{"n_layer": 15, "d_model": 224, "n_head": 4, "n_kv_head": 4, "head_dim": 64, "d_mlp": 896, "vocab_size": 2048, "activation": "tanh_gelu", "norm": "layernorm", "norm_place": "pre", "norm_eps": 1e-05, "positions": "learned", "qk_norm": false, "attn_scale": 0.125, "bias": "all", "tie_embeddings": true, "parallel_block": false, "init": "normal", "init_std_qkv": 0.03, "init_std_o": 0.0, "init_std_up": 0.03, "init_std_down": 0.0, "init_mimetic": 0.7, "optimizer": "muon_variant", "lr": 0.0105, "lr_mult_qkv": 0.5, "beta1": 0.93, "lr_head": 0.00522, "warmup_steps": 200, "schedule": "wsd", "decay_fraction": 0.879, "decay_shape": "linear", "final_lr_fraction": 0.0, "batch_tokens": 65536, "seq_len": 512, "doc_mask": true, "train_tokens": 406400000, "steps": 6202, "dataset": "wikipedia_en"}
MLP neurons of a small language model. Each row is named by its layer, matrix (down: output weights) and neuron, and shows model dimensions 0-223. Each number is 500 + 40 x the weight over its row's rms, rounded and kept within 0 to 999. Numbers have three digits each.
After each neuron's rows, "fires before" lists the tokens most often just after its 100 highest values on Wikipedia text that the model never trained on. A number after a token or word is its count.

L12.down576:542513503505508460498468539521532435455467460519508572481487476421513490500476497500466486483510447565437488441456509562540491547456483467511521454529490463564623477486517403506499484497501582427525462495580494504552505579463560502489453601516443557520474491506450521522536420562484494520500532521550529589488505508521483474513584497474551555509389482490459525518516507438469522430550454515517438468546420457453547567521473474497495500495516564545471540528459486487527533495440477493517445454506480544485484506511467504508563520565508452508534493477478515546503518537447516473525458458404499415544506574525517549529506434464518476545523494544552474516498460510527510410458
fires before: " |" 90

L10.down477:551483471431524519580472433465499520523460457605521523463486472527535540524547494459498448518538443489510545573551499506512488461525449471472493535549428518474441390534504516460485471430508490508467512592532539501429498524543493439587519497416569478501512474501471508470460519526528563529424530496521478457567509527520454443527472418514465501542471543461507504564552548490537492515541553524534505487546525486519500487510444499575537512524461478515475469467477502577534467520481457448552541478530465451401579500420505442509505528481444494466496533548410525528501530506506507483482513529480519468553511529463480440504480448524381519542527475468488490555450525561540566447488
fires before: "\n" 50

L4.down182:472508453520499464501471501513498460450495515444564477493467553459514530502580435508508553466544496417502588504476456472547573518450464536531533451498532503562593471547484432538529558493514488465467472525502482544475490509546463514499424532406517462476554472452532497507528473522430494540498428526474437442490562437506572535505538502469469612493560520421473566502496483513520509508483463498419532467502519521468513514484509588563505494490503564443497470491547544539503555461435501564492446500453485544475481460468476487468515516488460507493455481462511429528462512512531447498530558482526496494461477509458533554516508464455519481517537536486617591503456536497517416616532
fires before: " |" 30, "%" 12, "f" 6, " control" 5, " " 4, "equ" 4

L12.down453:515500495534483562491539502527471483517404595480482534497425466485559507515496531498491501533543566525563497526468473558525495494460406475475502570541611535458469528603493526532549457530480515457471498483498462472478521488493449447577454468500463490488495506512518502468542468562506493562414468500429508503509549484455517491512458453515477600539507534438486479483489539486421490449557422426520479466479504483501493537513522512557497497497490426507515523516450458495467480520489546465506505541484500572468436439539569492430490561462564519459388561440532504463469484563484528518576454504514500447521521528525571477531462497560445479470532472492583479565492432520513539537463
fires before: "al" 31, "et" 8, " |" 7, "ation" 7, "s" 5, "an" 5

L2.down802:509470493538514547460531483499470469565479562513465455469467507475515493500508499517445541488497505478388574607532544506441537547510466465546519512455535532531466524527513513558499460481551497410535438477548551470590455505541471443522494532588539564483486462491506537538522559495524490453511433539498558467452550495478538503477512447501503474486495504480468501403468568526455535519554565514509478509516550500489395504543405426533512461452561592504502536594523556457478513493512506495625536489448477519457478530441490488475432514422476489475530485422463429540517487507526544490488478468457496517489454552525544509466476495553482519441535466499491432480476458480499517509473
fires before: "\n" 32, " " 21, " Ya" 5

L4.down522:483546503493617539498519411505515602511457480438471495491516486549481518513517576538419567500514506497489559554548472475407530582454485489480583489540546468472469561523488510534568507516594482460506492455480554484498418512546480425480507481520521586531472510465575535501466516453528504453464479491529501472505503472501505437510527489428429506441511507552516483523442457495492556520598578520462484466495485377486532499455466508481480512503525535517526465503510561404500493467477471526501487477506471520571499446461491469530526553503489473475500523484430517514480455514545551490533552537480425481498535428527436579432494550474493476507496489502526514479503548529452533424550
fires before: "\n" 32, " " 20, " Re" 7, " P" 4

L2.down138:539441509469509549430567510506529513499440492509494562598470461562481540567445482502520528504485491506464487406521489479522509495466550541504490536513553495488474558535523438498583617494489526557413451432476421494457539515533493478551514507549439544482459490499497478489510461488533454485529433503479496468506456565538509569532496468453440472508469469421456531477578506457530441495571560497472478451486431473525563462485517504513493465484504435469476456465446512550499488528476500564575485479518569519527550478488515494533462555445472469433479525514493550514510494468529581500528413462448482520516568508443546537476440527569542551463542537529557510530419461474517523547461
fires before: "\n" 52, "s" 32, "os" 5

L4.down864:529485510473519498454502491538508509489503485540462475568425533516435472546589469482523517450536546462514472489530515499518518524505518558492523508497400489541511484477496543583487533539454455535504474439489522476524450462529457526494509524448534532561492549628539550512446559488492467507553509487454520486585501463425455473546493486488466476425517549546467440572495484540515491513467476463556503484493487483424580481416528432520547463536517509511538502505478457544507470485463440459484532511479511480454522545492514429470565455467436382566457526517507467520561592547474441527535527495484499550536557469471516475441463517496477454587396504555513455542474493506505427514542
fires before: " of" 21, "." 17, "," 12, " in" 5

L10.down677:441420452479488540516506495467490553485509505447521523506501465548499514446438566545592507503511462472445450512542507470528523471463534405460443478556521476447507520469482518542478537462517524557516552580488532440487480553571474397455542573476497546464560482486517522529525464505498479439499551546528500484561516499535485452520534525543489590552416456417563504610497455500565489518508483527507471530563526476514546410559521481511549543522547490515442499520510516498477498539445477463465463411471499458475510456507559488458512523522516446507479435475482510459490539589456472533494507484528448441516531550561482582452491423499419482506567482495490493462489517469472475448493
fires before: "\n" 88

L9.down672:493430509531449533491478516489499474462502488489582486472546498516417495495507511503457445437546469545549542468513454479533427505544474495474517457450487432542502523510545446532602505499501560492525463495482545428501461486465458499530454531482484454523486423483542514556459516547506524520536502497476386524482532528430446566491514482489561555487521535550471502447488457532517458492458519451515580445460481570515477552540486462484542492493482420639588566474488460485543494450541500450511564482524480488538470532544503528456572459533522478568573512523439564576545546441486471495521512541472444482412493502521465456498504482489522451488459550578522497465454509502494527557456
fires before: "," 30, " the" 19, " a" 8

L9.down384:516503521528507494589537483506457543496652504523467502514507542506593489466520490516461582517546473475544530433498534483550456545460524410571445522531476495523419521533475437482452537569539514554477559440509584536477441467517485528526435475470512511474495422527564453476499480514516504505450473529407457482511518573489535457479493476485438485467492515469469570491551523471448465444417534524562440502451460457422546507433561452457476453471448510611522523562478531400553513493519559490424482502528540500560468511510511453521504509483480494531499475466548571460533483521511494527505542517461479462487508529488483491497535452478448519474505536482496496523529487464497473528543
fires before: "s" 36, "cle" 6, "ed" 5, "el" 4, "ult" 4, "us" 4

L4.down428:499483528528520541396526477512540457513456509511444521442499561524491620500493464463470545446485496528589436500509513483460597521527491466502458494536618472541517484510468596480552573500499546499551509495494431501459499469499518504484452534450542525563514502469484514515516517436508516468556532412506462505494574491457506459504551428465495583503497578511504516442435524444556489464526498456438456505517481530477464523511571504521507442474492585508521563493424514517464536535474471504498473461534506481511580570446486471501488407531475467446554496452534514494487438506541529487481499531491412472520511461483473530545524476521532429470494455515525548463575488512396542502520
fires before: "\n" 42, " " 9, " Re" 5, " |" 4, " P" 4

L12.down199:533514454468543536510446532545499531465467495509482520449548457532514565492512496503450485522436484518420594524485469464542539456445492484510496523515492445516490547518496552507571530484459475415539478514506466433597438480495475527467415463545530479519466467529457505478503463501497505532538519528507479489521556480494526518530432545497484513533505472523522504487587495427541506484525418445436499464538449488573539507538509475599474521466470549534442542433470537484502481486511484515554537593538456438603496489483496560592477517526550570489560529495523464465507533511448519494490544520488430527436457457524494497424595481521429507519496571495463392527476444470446520474534
fires before: "\n" 57, "," 12, " " 8

L10.down866:559461527516488536486495551476531512435452534535484516491540563484524505508487541537551513536500480544494571560508491449555574517473559545459461508498536513574553505536501474472481494502494463512495502574519494474528566475480487502485423470525459431415469468609517510466439471497460524470545452531512415487577494509450468528579497430529484577500446391492552487498553518499491450469495438497489513501427505457494465501497463520500447495451564537461563647526484470482533507513456461443481409488471496523555500552491579494467512474496528559453538511507508528510450488459446547514474487515575439558473485552470550488532505488484461564513553437445475523524464467466456521456466
fires before: "," 73, " |" 7

L4.down90:569499493502531450481567518469524506525464409511460558496465467477438428568476528529526434474426556507404468498551517460547507462532486471471538496484523467511523433460467473503519546466419458488500575507536559481466502465463521469459490570542539565497435445467481540468426476518516557455448482541523494501532471574516521498539491469414486524498513548424491443612501488533508457472522492478488428554568507490541433441512504440567494531478503488464480504504494492518494504465573544508529523530509464471507528501507560516478524524422462509551561535472502480471521549499502444506463496630557475581538432522527451505521553485509497455533490501492535459508480522484540593575481
fires before: "\n" 59

L10.down60:609506500479545525551466539559462470447489492514507517537520562492472427524451475486478488543533521540505517490557485507461522485543456482483499443432463509509488501456486541599487474537531525518511478479532475560502487579492518542525468562542465453480487470560449497431444597527456527487544495444544441514503512500457488491499482495510501524417436455452472484466400491485390475489501508584526437511601546569458518520519595483433479480530525542523461492510524513450508528493442514519572507470510576516554483514545526447401468517504460515532470463483504501504484546444484469454565445489509489513450556490430550473537520497458493536567481548494466545471488556484467441561568
fires before: "s" 33, "ation" 6, "re" 5, "ce" 5, " (" 4

L12.down372:459435535428488456535492516523519553524515465482504493445491533497600527547493481499499458473600573479462603508454479541478477477504582531503506577533437527469459548498553491485559526487508487564526447439590496441511504406478537492471516555563468487525492489600531456501472470515520563495451474464509461413498517547520471540507481494497477526477595443513529563491492564499507487479559457433506493468454466560515569516508572513541549420473489521532475476540479527458473420534477429512488451439472494508483444485446571517524530536492487492476478528548505515492475482577492482505461465483413513557520478476558401514506518467471519488486496468483598469539500487534518457481519
fires before: " of" 44, "," 14, "s" 11, "." 5, " in" 4

L3.down801:486517434549465471499468531548536527464463490496533418543395451518497535475501488541509509484519479525544429481533431519473462537488418520553390458485524441495581504472446450428522465503528458467477494466536480486547559505623474476544566482458495494464531469527422496520556496601544472537422556462440548475496523556454540442531574490460481497501501508478487516533460552491430521501523506494558471507499468507518457545482577484481493502466502520588521513478511546540507513490488475520496455474493505539499483489593513498537546501490506489604460485475507546417428521451429507508505504581502581465517525513483504425460500539488530567496513509495449517525506500567540465476565
fires before: " |" 66

L12.down415:449475538522461529566495479479562526488429530505545489458409494538498392425510554443468503520453479524396543515520535483598522488483488498569470524443460485524489507541517472518472566451485462461536456505430488484509496492475565467573434628544521441428471537495494559478439470520432479494540547529503529443529467497496543533531450475509430524502569459465497475476533535545520491489500446521501545552497487563562532481439487517510504489525606487511545511476440525506470525449557501481471576524426498492483471530412545462435491472558500525556484392467491531539500509470525512498537494575497482545481495502474525498476472602503489490514532518496515451508514502449526517529503
fires before: "," 61, " |" 5

L3.down657:531495487493564521473486542518592503448424448461503487406474555556481525537493544490524478485583517480529485543499471511489458554534521535483523523448451417465439479520462542504561543487472478554534517478490498573529460550460450502556594512502509440469501498649401485541442525595456526471553496507432511458596526463395449510513495493522498497544520534515503507457526462532483512470453459542497503508533549501516495481530503544508493460515474522515508493466472477533542445454517471568528477507462538432426521496481507391476525504399520491514465540573515528430535513545468485515528436469490512533475476526516528507474509503521486553479452521502563446511500484510559435453459
fires before: "," 26, "." 19, " and" 7, " he" 5, " 19" 5, " by" 4

L11.down889:571479459498447531538566495487551549532404474453469451450487477526496574470475483548500500518521498528524566413514499486516462506471524459544363514478482512570440514592461507489576506476565528550483491400566456490464572475447541521537538423445427458589506518518449501485519466562507475459423552573564491527473522480491568519467482504497440617442537522453457531506513461511488454561521550507576470510502481466532452520535544507500537499486455550463508455457495536452547535481502482460438453455526511490531444482542465473512462514506539511532503447506524509445565560497540498508534467533514508509449509438491507524477507495466491447558505536465507517478495460452515513489512
fires before: "s" 28, "ive" 14, " |" 10, "ition" 8, "ion" 7

L7.down270:519528441471506480589483546440545495461500507525476529455468524461510541515505432506527478483558526522519546512496559444501468491539508439420454567428547496454484447551545560427536419473481441449519477515472501543519567498559462442500508403503484454504519470512510512460434504478502515482509468493483480464545490534488505458531560502510539512521513498569521468476475511471451452425484496468494471521392612554555558495461528504491518499476507519528589513560476497506570488455414521507481519564465543501476489473525460493479427554457424514560480496489503585463466518484514507587484481506486549509499473455491412529461440527507510475484502540561557475529535509512544564599581
fires before: " |" 34, "″" 16, " " 5

L10.down612:522482484456494439570441525445552481542494545533573482547503458506489466510518465482510590642490459493524530461511508473476474456451510519550499483496495538527515552556541457444480524522495577536526560488462500524549497515479447510592458499524483446528533523447474553477499467539530596463498467501515521512474558483410539509420469488515497505460458491461438466478559502550454388524419482542512451535473533502442508566454538461515474497491492455546509531495466486454463523480468480483624498418469571522500556466460456504505509530466530479569493499496502510496532546534427523525541520495479488520495540541446503580440458533478491510488510541492506571430427485502506436422504
fires before: "s" 67, "se" 7

L7.down800:508511440523490535614462424573475422446502443487491483467512522528522469510445561509572531462573550514541488513523480450546480551522549526522492492503533497559531465544483521570484461467532483574479467537492508435546517557524506429484484513458471449494478428496557466407514504454525494492471568430533506534536445581526530483508561485509501527542457508467533448553471521517552516452458548508488553576463573505456447496523411550480474487483457540483547465448490508516453460512486514507487464509528549544509527481501460459484515493474399597556518533471487529456491521482468538459520497477474542520486509424545513441397446565509490517487480429512538486446547503473470588466506
fires before: "\n" 54, "s" 5

L10.down846:469501462503508405533492485508497512559557559474436467442502439527511517462590503457504523534523471447540504514420506519485548498530455503485477468526481446477540515454514485504568548484553546452545464470582485555467479520464446481499451468527536488475472474490452535506549519459461523531524488466482523516510417483458395494490479560537405540474440513467509537440497407592403571540445543531511469466482511545487506511509518538572467539585475547417496433444514471519470506503483570536485536576472594568542516444468469518470542478522473502525567535493512508542493508473448507574445539469518516580494514520463574481497496460504486453579511499499443481489523526483490475518528
fires before: "\n" 40, "-" 10, " " 4, " |" 4, " U" 4